config.toml
d_mlp = 640
activation = "geglu"
positions = "rope"
bias = "none"
init_std_o = 0.0
init_std_down = 0.0
final_lr_fraction = 0.02
seq_len = 512
train_tokens = 546800000
MLP neurons of a small language model. Each row is named by its layer, matrix (gate and up: input weights) and neuron, and shows model dimensions 64-159. Each number is 128 + 32 x the weight over its row's rms, rounded and kept within 0 to 255. A neuron's up and down rows have the sign that makes its largest values positive.
A block is one neuron, or neurons of one layer that tend to fire together. Before each block is what it responds to, as a language model described it from the Wikipedia text at the highest values.

Responds to: Creative work titles
L13.gate230 [ 61 153 131 120 113  87 135 174 131 153 104 106 177 131  64 123 105 144 130 151 131 103 129 106  77  93 134 142  84 189 161 131  56 147 131 125 136  65 121  85  94 131 121 155  91 130 120  78 167 123 139 156 117 107 108 109 123 112 116 156 137 179 131 152 178  90  48 126 133 140 132 148 159 216 105 130 151 134 197 132 126 139  88 140 109 185 144 107 152 135  90 161 120 176 132 130]
L13.up230 [150 135  96 170 127 111 136 151 119 133 115 175 176 174 190 134 174 133 162 167 134  94 106 111 174 141 187  93 126 166 161 159 108 112 131 103 131  75 139 101 134 143 187 113 107 168 128 126  87 100 101 152 177 152 125  86  95 152  87 132 183 113 158  59 162 142 190 118 161 166  92 123  92 152 148  93 153 159 122 139 135  97 133 122 138 134 198  90  95 118 121 145 132  99 109 127]
L13.gate279 [167 129  84 146 118 123  95 178 110  82 120 114 136 142  91 195 151 157  82 141 167  78 178 140 117 203  79 163 168 125 108  66 113 114  98 128 124 124 131 135 155 177 100  96 137 128 142 133 126  98 120 140  85 144 139 140 182 198 118  86 154 149 109 149 107  98  54 113 172 185 142  77 137 166 131 116 136 135 128 214 132  87 119 119 123 124 130 146 129  64 191 143 134 136 165 127]
L13.up279 [ 87 146 143 110 115 156  96 103  98 119 101 161 113 109 150 124 125  88  54 165 100 130 132  97  68 138 129 154 149 158 161 121 160 132 158 145 118 164 131 143 140  94 133 162 173 132 152 130  94 160  82 117 131 157 121 162 125 125  85 101  99  84 176  80 197 157 137 150 155  97 119 174 144 134 123 140 134 135 143  65 108 131 151 139  94 108 111 186  79 122 149 132 116  87 122 165]
L13.gate391 [ 71 169 154 142 107 114 127 189  92 102 166 139 143 108 140 166  80 129 155 140 127 112 165 144  99 165 154 126 129 189 136 145  81  76 112 103 158 163 115 104 106 189 154  88 138 155 147 123 170  96 110 209 159 131  61 128 135 140 157 168 135 106 182  95 152 105 105 113 137 191 121 101 103 159 123 119 183 171 134 213 124 142 118 154  90 134 122  81 115 105 102 167 177 126 146  66]
L13.up391 [117 115 103 130 126  82 177 158 121 123 151  55 130 123 154 149 128 108  98 148 104 103 169 147 141 136 119 158 107 185 137 113 135 108 162 141 169 114 139 170 159 155 128 148 173  78 106 137  95 108  49 109 117 131 138 141 105 176 171 114 128 100 151 125 132 149 174 117 124 104 141 148 126 192 103 145 159 130 162 127 138 178 105 103 164  61 142 110 136 108 198 156 143  95 156 107]
L13.gate489 [117 163 123  88 114 111 146  98 175 156  94  75 170 149 118 118 122 170  66 153 177  85 160 144 131 138 151 150 182 125 191 121 162 159 120  97 103 136 160  72 116 141 145 196 177  82 153 186  87  77 103 102  99 109 114  92 141 152 146 169  85  61 154 119 125 132  97 135 124 143 173 114 136 103 130 104  97 159 155 187 128  93 133  97 161 135  70 151 144 111 144 169 129 132 154  85]
L13.up489 [106 171 105 109 192 180 184  97 118  92 142 121  83 107 138 143 178 107 109 167  82 152 199 135  99  87 134 146  87 120 127 123 159 155 157 119 121  93 138 129 168 156 117 118 121 140 169  99 107 106  74  60 124 130 137 122 127 140  85 138 139 160 133 125 107 138  79 100 145 133 178  65 110 188 104 201 131 139  53 124 156  87 116  98 137  86 137 106 111  89 153  89 141  71 122 191]
L13.gate508 [ 97  69 115 210 103 125 105 196 116 106  97  88 149 132 116  75  79 138 104 124 113 118 129 132  94 101 119 132 148 164 131 134  80 136 126 113 147 127  75  95 141 126 137 150 112 126 192 133  74  96  86  98 122 185 108  97 131 120  63 117 150 124 189 182 187 153  53 122 154 183 100 190 125 178 130 128 127  80 126 114 116 162  88 153 131 162 129 140 100 140 199 115 117 139 128 108]
L13.up508 [125 157 143 104 148 108  79 102  89 145 147 139 150 150  99 146 177 104 136 180  97 138 119 105 129 142  34  95 106 112  67 133  93 105 134 136 160 156 140 137 196 117 112 104 138 166 118 123 155 185  77 143 116  66 172 127 163 149 169  97 145 142 133 110 115 148 194  86  92 142 183  80 182 134 148  86 128 153  78 144 164 179 159  80 139 187  75 103 122 150 118 133 104  43 116 147]
L13.gate544 [125 120  72 176 130  91 132 116 106 184 140 103 109  89 101 176 156 149 215 158 113 147 187 131 175 101 101 168  75 187 142 104 132 177 126 132 124 111  94 118 184 166 145 133 142 137  88 141  70 100  92  87 158 145  96 137 109 165 111 172 143 102 126 121 106 132 134 156 127 115 141  78 174 247 102 124 122 136  95 155 138 172 107  72 142 118 158 152  92 145 148 155  95 111 181 115]
L13.up544 [136  75 162 152 119 107  98  79 118 103 113 193 121 135 151 134 152  87  83  84 118 134 130 107 133 167  90 167 160 109 117 133 116 161 140  48 203 111 113  65 161 147 140 114  87 164 146 151 115 143 109 121 109 180  98  92 178 155 114 113  87 132 179 175 114 150  82 105 148 182 143 102 147 191 146 147 131 142 138  87  90 162 129 175 157  82 140 130 137  71 170 134 134  97 199 112]
L13.gate584 [116 180 147 116 120  64 122  98 117 112 175 152 158 154 153 150 163 157 119 189 105 127 105 124 147 145  80 111 126 161 127 213 153  92 101 101 163 116 127 148 158 107 126 139 122 135 140 125  64  92 153 159 141 140 115 150 117 164 147  94 105 111 113 106 136 134 145 107 144  57 142 137 178 151 113 149 153 134  98 134 163 123 188 108 105 138 124 168 158 111  93 148 150 121 133 146]
L13.up584 [128 123 121 203 139 144 125 119 170 109 177 140 121 131 115 122 184  76 116 134 113 128 112 180 157 163 107 164 136 140 153 166 118 133 172 131 126 121 161 176 147  84 146 190 135 126 120 130 138  97 112 167 159 179  79 132 163 173 176 107 114  59 132  83 127 109 137 100 112 120 179 118 189 169 127 113 146 163 146 115  98 127 109 116 137 131 130 123 155  75 121  82 153 100 107 187]
L13.gate590 [152 131 138 105 127  67 180 137 108 165  97 170 124  97  64 142 140 167 131 153 113  99 133 129 141 139 164 156 128 163 149 174 156 108  85 166  76 150 131 128 140 134 126 127  99 154  97 145 126  94 123 149 107 144 108 131 100  99 102 152 101 133 111 134 118 138  82 114 148 107 141 108 151 204 114 135 206 148 130 102 119 116 134  90 102  65 141 164 127  63 153 113  88 128 128 101]
L13.up590 [ 98 122 121 142  98 103 115 107 125  92 108 114  82 162 124  99  93 155  48 179 100  94  86 116 119 140 154 136 135 172  91 117  68 107 106 103  71 149 124 101 146 135 139 140 120 119 159 156 103 137 102 161 144 103 123 120 160 124 162 127 110  93 152 111 171 143 142  53  87 165 143 147  97 121 143 135  96 123 122 122 112 117 159 142 156 151 160 103  60 101 156 109 126 131  85  92]

Responds to: Song and work titles
L12.gate613 [ 97 185  89 113 109 121 138 172 127 180  96 117 146 142 127 104 128 171 106 163  97 120 134 128 163 110 104 148 127 117 151 103 174 153 131 147  89 176 164 158  89 123 176 150 147  78 156 119 114  82  82 120 130  45 103 192 158 140 102 164 142 160 148 124 135 154 132 137 131 157 130 133 163 174 129 155 103 128 130 194 153  99 180 115 144 127 134  93  78  81 141 169 150  73 135 114]
L12.up613 [126 109 106 133  92  58  99 117  92 152  96 195  51  84 130 155 120 145 157 122 131 173 153 105 158 105 118 133 172 102 121  93 119 143 155  91 147 124 126  99  96 136 164 176 129 113 166 134  99 114 115 182 116 165 151 114 161 195 127 129 126 164 176 130 115 146 101 140 123 165 153 122 145 175 159 144 132 175 169 161 196 171 189 135 117 110  45 110 105 122 147 150 131 149 106  96]

Responds to: Noun-final comma tokens
L6.gate16 [113 105  66 174 113 180 138 158 107 104 119 151 113 115 125 106 121 131 128 139 124 110  76 176  90 150 184  92 107 114  92 149 116 109 146 105 152 126  66 149 144 177  86 143 108 141 153 133 159 107 135 162 171 120 111  87  64 121 106  85 115 138 116 115 186 114  99  97 157 146  70 135 140 155  99 203 111 169 151 142 155 124 196 127 151 166 135 114 152  71 101 142 182 170 134 141]
L6.up16 [181 108  63 129  84 137 103 173 175  72 139 126 144 192 124  96 107 164 133 147 160 146 101 127  98 191 150  85 140 130  79 141 112 128 112 126  96 103 141 185  50 114 173 107  99 186 149  91  93 180 120 132 151 139  52  88 116 155 166 121 131 122 154 104  82 113 121 202 161 144 127 127 150 156 138 127 141 157 115 164 108 148 180 214 145 131 102 127  96 161 164 129 134 117 102  76]
L6.gate58 [112 114  78 123  95 148  98 159 135  73 125  61 120 141 111 144 118 114 124 123  84 160 127 143 139 194  98  61  99  81 122  86 144 119  77 211 136 194 115 123 129 180 111 129 146 132 112  84 130  86 157  71 149 123 130 124 100 128 144 177 103 154 100 143  73 155 187 119 121 100 105 172 127 137 135 233 120 139 113 118 155 108 131 139  87 155 108 117 150 101 150 106 140 100 159 121]
L6.up58 [146 155 142 140 189 111 125 127 124 149 130 113 126  80 182 141 177 129 173 144 132 118 115 125 166 114 165 149 136 133 142 144 148 162 121 164 148 114 122  95  73 107 107 124 116 205  90 148 124  81 108 105 135 152 141 121 126 162 100 136 122 101 210 139  86 161 200 147 114 121 132 106 136 111 152 128 188 123 121  82 125  77  72 113 119 143  80 134 166 123 170  77 121  85 132 139]
L6.gate176 [131 126 133  99 123 138 167 139 146 122 105 125 157 119  82 169 129 115 107 152 137 140 155 104 131 145 139 150 129  76 125  73  56  76  90  96 172 144 110 161 108 131 124 168 176 131  85 127  88 171 134 134 178 106 182 120 124  71 134  83 154 149  85 140 145 155  94 108 159 139  96 132 102 103 130 185 102  91 135 149 100 155  95 173 125 141 125 131 156  73 127 128 156 154 169 110]
L6.up176 [146 152 114 123  93 132 131 114 100 141 101 187  98 149  91 163 225 125 184 189  99 134 144  92 123 155 123 122 130 112  98 192 122 117 151 134 126 116 172 130 101  94 120 120 199 161 167 105  98 136 158 173  87 123 140 138 103 131  94 135  74 158  83 100 107 121 134 150 104 151  97 107 142 152 148 171 175 153  98  89 150 169 173  61 111 154 114 123 123 104 132 166 122  97 150 123]
L6.gate278 [ 95 144 153 144 143 118 117  93 120 130 147 104 144 108 103  90 106  96 164  85 170 102  96 112 165 152 131  96 110  67 109 137 168  85  51 155 126 115  46 136  79 138 131 107 201 148 139 128 115  96 105 113 107 105 124 105 177  76 147  95 197 163 103 102  70 118 197  90 181 138 100  83 104 167 124 159 101 116 134 141 123  99 129  71  80 146 141 107 150  88  97 131 120 146 129 107]
L6.up278 [102 141 140 175 133 204 128 170  97 150 111 152 128 196 121  99 108 145 176  93  94 103 134 113 139 137 177 181 140 164  87  98 146 123 114  87 102 104 127 100 127 150 106 142 133 163 209 159 131  75  82 136 149 166 104 117  96 136 167 130 199 167  96 164  80  88 125 138 193 169 167 111 184 128 120 166 129 125 132  71 132 168 123 174  67 183 127  14  28  91 133 170 142  91 117 106]
L6.gate279 [104  78  94 183 122  99 178 151 154 127 136 130 168 168 153 156  96  73 101 191 119 106 114 113 111 159 115  99 114  93 138 177 117 156 174 137 191  74 101  98 167 125  59 156 164 130 142 181 115 132 127 145 134 125 149 125 149 134 119 125 166 165 157 137 130 110 117 123 121 159 140  75 113 149 159 118 112 137 121 109 156 111 113 181 143 164 117 139 184  50 112 170 120 191 100 115]
L6.up279 [111  95 129 124  99 121 111 164 134 102 103 179  97 138 153 122  67 124 177 157 168 168  79  42 178 174 121 102 147 119 155 175 112 178 164 144 164 130 124 147 121 124 121 103 179 142 133 135  86 105 121 184 121 165 164 141 118  88 107 147 153 171 129 157 112 123 111  86 112 106 132  37  95 125 148 105 120 145  84 143 173 149  83 157 130 183  55 147 170 142 119 144  97 192 190 124]
L6.gate344 [ 83 132 152 145 113 140 158  76 125 137 158 134 103  91 122 191 105 107 148 104 155 191  97 122 161 187 150 156 146  93  67 155 128 162 133 138 137 146 157 146  97 143 140 154 164 168 143 113 127 136 130 126 115 126  74  75 125 159 144 121  94 182 113 116  51 124 208 132 144 168  60  98 172 127 160 177 133 123  72 107 132 149 116 125 130 163 110 126 107 110 130 155 208 143 123 129]
L6.up344 [128 159 147 179 137 171 115 163 105 154 119 145 145 192 171  79 105 121 164 147 122 104 131 145 120 135 151 154  57  97  47 146 115 151 125 107 173 125  99 107  73 174  81 104 146 159 103 120 141  88  89 111 138 116 113 126 163  88 183 148 197 147 127 205 141 142  99 140 148 202 109 147 115 163 134 161  75 157 126  79 153 154  70 141 122 148 122  78 103 127 102 152 152 216 101 136]
L6.gate498 [108 112  96 198  68 140  69 148 145  49  64  97 172 101  91 119 121 179 117 109 177 104 152 160 137 171 119 165  93 139 127 180 107 119 133 106 134 133 151  90  91 172 104 130 136 179 144 107 115  69 149 149 147  78 158 105 186  84 137 145 143 168 152 152 107 137 148 123 133  76 150  94 109 170  95 149  87 119 102 189 127 121 150 141 130 124 111  99 103  55  97 172 102 178 102 104]
L6.up498 [147 160  81 112 106 158 180 124 170 100 127 203 183 142 119 131 151  73 129  72 160 110  98 100 104 183 159 137  77 114  71 105 162 107 156 171 187 167 101 174 124 127 157 152 110 150 120 122  74  90 158 123  98 119 156 153 173 116 129  59  81 143 107 178 144 109 161  95 132 121 119 109 132  95  97 120 110 152 164 119 122 177 156 101 201  67 163 108 140 105 140 141 158 144 156 103]
L6.gate577 [205 205 177 159 195 123 168 139 113 104 109 113 105 137 128 149 112 104 108  59 144  99 149 115 107 154 113 140 155  95  33 109  75 112 103 132 129 142 113 196 184 153 113 144  82 172 102 143 162 124 127 102 148  83 164 114 124 132 100 124 147 131 137 143  92 101 138  94  78 129 172 148  84 166 167 194 126 147 113 143 154 121 120 138 144 184 135 151 142 107 119 147 168 149 106 134]
L6.up577 [162 125 198 187 158 156 104 100 131  88 160 187  81 113 150 109  81  97 160  52 102 152  80 164 127 163 113 118 107 117 153  93 155 165 115 120 180  45 147 168 116 133  83 133 149 130 145 124 124 131 133 183 115 155 152 123 119  80 142 125 171 149  99  95 160 124 141 109 128 107 114 132  77 166 169  80 140 139  86 154 185 103 183 129 147 142 174 189 108 147  89  98 185  74  80  71]

Responds to: Linking verb after subject
L12.gate142 [ 99 162 158 143 160  57  91 127 123 133 149 141 142 133 177 123 132 139  96 116 148 173 135 135 170 104 143  60 137 100  82 157 100 122  83 110  52 156 215 140 145 130 161 120 147 130 110 145 118 173 170 162 173  97 144 146 135 180 167 128  72  99 159 143 120 156 110 123 157 155 141 156 161 129 114 140 108 151 104 164 136 138 124 122 134 141 145 140 155 165 130 121  70 133 130 107]
L12.up142 [ 74 161 220 136 168  54 154 128 161 137 135 147 112 136 124 216  66 136  98  79 175 139 172 114 157 175 114 106  93 123 174 188 106 174 152 143  86 127 165 150 114 111  81 111 127  91 116 130 139  97  65 160 125 133 104 117 112 151 184 123 169 145 115 112 165 129 129 138 161 122 126 138  71 111 131 133 146  96 105 110 126 110 141 115 219 146  94 104 147 111 161 101 144 161 129 134]

Responds to: Verb after noun subject
L13.gate24 [103 123 178 135 147 104  58 127 167 181  76  74 137 133 130 151 113 177 109 143 168 175 130  98 183 130 154 101 108 107 149 146 138 180 117 143  98 151 146 118 178 162 111 119 109 157 101 130 135  94  81 121 140 150 119 176 125 143 143 143 194 165 127  97 117 143 147 147 177 152 118 102 133 136 127 124  75 114  88 166 132  84  86 141  93 120 132 158 166 145 178 175  93  55 163 118]
L13.up24 [157  79 124 179 127 132 160 108  77 137 160 110  89 139 114 132 112 180 174 104 145 120 187 137 118 164  86 104 113  84 140 131 188 161 106  84  70  74 104 152 133 114 115  97 149 175  99 165 111 142  75  70 117 116 122 140 124 125  88  72 101 192 122 158 136  92 112 157 148  94 111 146  87 100  84 169 223 162 125  85 147 149 118 114 137 142 137  83 170  73 130 129 167 111 129  95]
L13.gate111 [112 101 129 168 185  39  80 151 154  91 135 146 138 111 124  72 124 137  85 148 118 133 181 154 231 134 159 152 167 171 111 120 106 127  95 138 140  99 131 148  82 123  53 120  80  90  96 131 103 160 157 153 196 121  79  99 146 185 161 101 118  94 166 127 139 189 148 132 130 105 107 108 101 136 114  94 127  86  94  98 173 101 122 114 169 191 120  83 137  99 150 178  92 107  75  69]
L13.up111 [112 169 131 131 118  59 126 112 161 151 179  96 139 125 126 182  79 154 187 135  88 176 131  89 130 176 148  74 135 169 107 100 104 127  97 103 142 164 106 172 130 156 161 105  66 106 128  94 122 130 133 158 128 132 154 124 110 184 184 163 144 104 139  62 101 138 138 182 185 119 111 112 170 147 102  88 160 100 113 123 153 134 213  90 168 112 107  89  96 131 116  99 128  76 115 115]
L13.gate234 [147 127 194 199 113 113 109 151 134  69  94 131 168 111 149 119 115  77 102 111 128 102 113  87 154 139  40 128  73 169 161 173 134 133 169 114  81 116 109 133 142 160  64  92 121  92 121 117 145 115  77 123 199 166  88 131  86 123 187 105 138 115  79  86 145 142 135 182 106 140 120  66 120 173 106 158 141 133  98 173 116 128 126  91 168  69 117 175 155 142 126 123 143 140 149 154]
L13.up234 [ 85  95 166 106 113 131 151 132 132 158 143 103 105 161 164 148 162 154 129 148 152 164 110  68 116 145 103 160 152 125 153 174 140  91 177 145  83  98 175 117 182 139 113 121 173 126 171  50 165 122 162 170 133 168 132 136 103 130 114 126 165 144 188 131  77 104 116 125 103 115  81  88 126  99 124 126 138 157 153 215 133 113  98 106  99 113 101 171  98 118 153  65 113 177 167 136]
L13.gate271 [121 183  87 140 116 127 132 141 160  47 103  43  92 134  75 124 102 140 126 104 106 154 117 123 204 130 172 136 148 196 185 167 100 147  57 147 138  92 140 141  80 115  97 144 137 119 152 139 124 193 108 150 173 124  84 176  84 119 188 139 117 122  66 131 136 163 122 112 155 105  71  90 146 144  40 216 112 104 187 148 114 138 153  45 178 132 103 120 126 141 142 150 117 152  76  57]
L13.up271 [124 152 125 140 144 118 110 108 120  39 146 120 143 153 124  95 154 117 171 134 175 105 142 128  99  92  91 136  86 170 155 185 101 113  94 147  83 133 157 138 142 175 129 127 153 141 161  80  99  99 184 141 106 189 127 154 183 117 164 124 123 188 157 112  75 190 139 104  81 116 168  96 100 141  91 105 107 125 104 149 142 138 157 100 122 124 144 120 131  95 141 184 138 170 140  63]
L13.gate282 [ 94 152 140 137  98 193  80 168 171  59 175 162  99 113 131 151 111 128 146 151 154 114 177 118 126 124 172 166  96 156 121 194 110 175 152 162 126 166 130 162 141 149  81 167 140 152 201  75 129 106  87 173 162 124 160 165 108 108 129 131 121 100 126  85 173 119 112 114 186  43  70  94 119 122 117 153 131 136 113 132 139 118 134 112 204 129 132 137 158 122 151 161 143 122 110 129]
L13.up282 [100 125 185 145 155 122 120 178 144 106 161 167 125 124 144  84 104 135 150 100 140 130 159 101 177 127 127  75 108 139 213 157 148 123 108 111 137 145  96 147 103 165 175  41  92 138 122  97 133  76 146 118 165 128 127 164 125 151  94 123 124 120  96  93 106 156 151 124 172 120 114 105 135 125 116 145 118  48 118 158 120 153 110 145 101  84 124 143 139 147  94  70 142 109 142 139]
L13.gate383 [133  93 178 109 142 106 132 103 127 176 157 179 121 139 120 141 111  99 121 130 119 172  83 170 131  66 109 152 184 152 135 132 156 134  91  96 150 156 173 152 114 178 159 148 152 115 137 102  92  98  97 183 105 147 145 136  72 148 116 139 107 180 178 122 120 113 107 138 142 122 115 154 119 114 136 100 151 102  97 115 172 151 131 159  80  74 101 109 130 177 103 137 104  63 234 119]
L13.up383 [111  95 134 159 127  91 110 119 131 124  82 131 225 137 165 178 126 127 157 109 119 148 107 133  95 120 128 163  84 125 124 114 114 167 166 143  86 140 129 126 112 104 157 126 118 196 137  78 164 137 119 136 126 130 161 144 137  58 128 136 136 128 109  98 101 119  95 123 128 145  99 128 143  75 182 159 111 109 100 169 130 107 103 139 107 133 111 113 112  92 131 152  84 116 153 145]
L13.gate514 [117 174 197 100 128  71 139 119 177 113 101 158  91  98 121 186 106 140 115 106 102  99 177 152 208 184 145 133 102 156 112 152 101 122 153 107 106 139 122  74 208 195 147 170 128 125 108  91 159 121 120 142 111 138 133 157  67 120 149 193 102 165 220 152  57 193 103 146 125 159 118  72 106 124 155 129 134 100  96 106  32 173  67 130 127 130  87 132 113 141 168 154 125 194 141 121]
L13.up514 [ 36 156 144 130 151 121 156 142  77 153 153 167 104  80 203 142 130 138  67 125 111 144 110 112  80 122 122 149 109  98  93 140 163 166 112 108 138 118 200 159  57 116 155 150 132 143 149 104 120 122 154  59 146  87 143 105 165 106  95 153 110 138 137 143  83 115 127 144 164  96 129 114 172 175 149 111 106 157 129 154 145 151 147 107 173 161 156 127 118 103  81 116 195  84  95 172]
L13.gate625 [115 110 144 220 198 171 128 138 115 186 101 114 114 131 143  90  88  80 144 153 132 163 137 120 165 176 114 142  83 127  89 156 113 160 124  96  98 110 153 156 135 148 139 134  94 125 182 158 125 197 130 137 174 117 122 155  45 166 149 108 145 104 125  66 127 134 154 139 112 140 141 112 130 140 128 128  94 161 109  59 124 145 134  74 137  98 122 119 131  94 102 127  84 132 155 128]
L13.up625 [103 104 170 112 116  64 129 136 150 130 101 135 199 133 113  97 131 146 114 133 122 168 170 145 150  90 137 132 106 155 140 161 121  81 161 157 118 137 152 163 138  92 127 146 112 124 113 114 135  83  72 130 152 105  91 177 108 134 221 170 119 142 130 143 144 122 158 182 150 123  70  51  61  83  84 119 136  81  37 120 161 109 105 192 117  99 140 148 142 125 128 132 104 110 138 147]